{
  "d_mlp": 384,
  "init": "uniform",
  "weight_decay": 0.18
}
MLP neurons of a small language model. Each row is named by its layer, matrix (up: input weights; down: output weights) and neuron, and shows model dimensions 0-63. Each number is 128 + 32 x the weight over its row's rms, rounded and kept within 0 to 255.
After each neuron's rows, "fires after" lists the tokens most often just before its 100 highest values on Wikipedia text that the model never trained on; "fires before" lists the tokens most often just after its 100 highest values on Wikipedia text that the model never trained on.

L5.up56 [139  58 163 162 165  98  89  38 157  89 142 119 200 106 177 177 176 108  98 138 123 104 159  95 147 114 109  87 173  91 135 173 131 175 136  94  89  47 107 111 174  57 127 129 154 145  77 124 144 118 139 113  94 101 110 149  65 103 144 178 123 105 129  83]
L5.down56 [ 92  91  91 134 164  99  89 155 102 139 206 127 135 143 124 115 144 134 124  55 133 139 155 101  74 165  82  93 145  78 145 120 186 125  77  90 118 144 103  51 169 100  84 107 114 181  97 122 129 135 158 102 148 110 136 138 106  75 156 113 135  80 151 111]
fires after: ".", "|", "- "
fires before: "| ", "The ", "==", "===", "- ", "In "

L8.up338 [116  77 135 110 215 115 160 156 121 100 133 126  67 142 131 171 123 203 178 141 117 115 128 129 131 120 104 160 151  67 153 174 139 156 190 114 110 127 124 108 131 123 111 185 124 100 110 126 134 110 181 125 150 104 134 133  97 110 135 144 123  90 114 158]
L8.down338 [123 132 148 127 139  95 137 103 131 132 164 195  87 119  96 127 103 135 131 255 143 139  78 100  64 128 122 146 142 125 186  94 133 151 133 136 161 185 144 129 138 137  30  89 164 163  97 134 119 121 137 119 155 106  91 138  64 100 107 102 124 152  88 112]
fires after: "|", ")", "."
fires before: "| ", "- "

L9.up193 [150 113  81 173 145 101 109 131 134 138 133 123 126 111  65 184 150  72 106 116 139 162 194 100 108 108 147  94 187 108 199 155 168 147 133  85 133 116 100 137 125 123  99  96 150 129  96  92 155 175 127 110 123 146 115 153 101 136 129  73 118 148 171  84]
L9.down193 [ 96  90 104 148 153 125 126 142 101 130 143 138 139 139 137 121 139 161 108 119 125 129 160 146  35 117 119  93 126 255 112 123 137  91 161 142 152 117 114 136 100 139  84 127 134 141 122  89 113 142 138 159 133 137 142 160 105 127 162  86 156 117 172 118]
fires after: "|", ")", "."
fires before: "| ", "- "

L9.up74 [ 86 104  86 133 159  99 102 111 155 125 146 110 146 130  99 110 122 127 146 156 191 101 170 113  99 192 149 127 125 119 192 125 153 201 160 115 122 114 150  80 127 133 100  69 158 154 111 139 114 139 151 121  83 104  56 169  79 144 129  94 128 146 133 149]
L9.down74 [125 137 129 147 142 121 133 126 170 128 148 141 110 121 143 144 130 102 144 184 115 151 132 120   8 107 119 136 162 149 112 101 137 140 136 160  93 120 150 153 110 136 103 134 134 109 139 103 138 138  97 101  86 135 161 115 132 139 157 103 131 132 115 143]
fires after: "|"
fires before: "| ", "- ", "He "

L9.up226 [ 78 109 162 156 142  70 118 108 152 166 139 153 154 146  57 135 104 172 160 123 132  89 160 135 148 159  71 117 162 102 124 129 157  94 123  73  86 161  80 104 148 108  78 172 139  99  82 130  94 131 152  95 188  92 135 105 100 180 117 102  70 146 148 126]
L9.down226 [ 80 140 137 171  96 103 124  98 112 141 135 131 153 158 128 105 133 104 153 160 121 124 153  97  66 110 121  76 124 156 133 153 165 114 164 132 125 170 133 100 118 150  94  84 129 125 103 169 149 152 137 122 125 107 112 125 116 130 131  79 102 150 131 108]
fires after: "|", ")", "."
fires before: "| ", "- "

L5.up69 [145  81 113 106 184 121  86 121 149 100 156  95 138 143 114 152 151 100 144 111 126 116 160  56 137 136 148 103 172 109 145 145  86 161 121  60 113  96 185  90 131  97 162 158 127 109 104  80 133 101 142 127 121 121 151 123 151  97 163 174 143 173 102 135]
L5.down69 [ 92 145 123 167  99 173  95 116  57  72 138 138 119  96 117 146 174 114 141 183 165  89 157 101  25 149 132 110 139  75 151  87 138 120 110 116 148 147 135  83 119 116  99  82  95 125  63 130 138 128 148 122 158 138 100 147  97  82 184 162 210 139 149 157]
fires after: "|", ".", ")"
fires before: "| ", "- "

L5.up54 [129  77 166 112 173  85 159 123 126  70 124 109 169  91  75 169 125 130 101 126 135 148 139 144 124 144 141 130 144  87 162 176 136 162 169  90 111  53  84  52 203 157 110 131 105 132  73 119 116 125 128 176 182 125 115 124 115 128 114 108 146 168 148 130]
L5.down54 [135 118 110 123 142 155  85 145 158 106 142 139 139 162 146 125  53  87  62 189 116 170 148 103  16 154 166 158 165 160 132 119 127 123  95 131 103 170 183 104 114  79  85 139 139 128  70  85 147  97 148  96  85  88 151  90 109 116 157 163 124  96 164 111]
fires after: ".", "\n\n", "|"
fires before: "| ", "The ", "==", "In ", "- "

L5.up95 [156 110 173 143 127 105 120  44 139  96 112 162 119 139  87 129 126 115 124 106  84 134 187 111 126 174 123  84 128 113 188 133  99 148 114 110  43  77 143  81 145 103 102 119 115 126  74 114 142 152 158 130 166  92 116 141 112 129 137 167 122 111 108 122]
L5.down95 [116  89 133 173 132  87  83 101  52 125 106 167 138 131 125 153 127 108 132 126 140 154 155 153   0 172 146  90 127  78 175 131 117 149 126  94 138 104 166 104 105 100  81 139 134 193 125 112 102 154 134 121 142 107 159 148  85 102 168 129 117 110 181 118]
fires after: ")", "|", ";"
fires before: "- ", "| ", "= "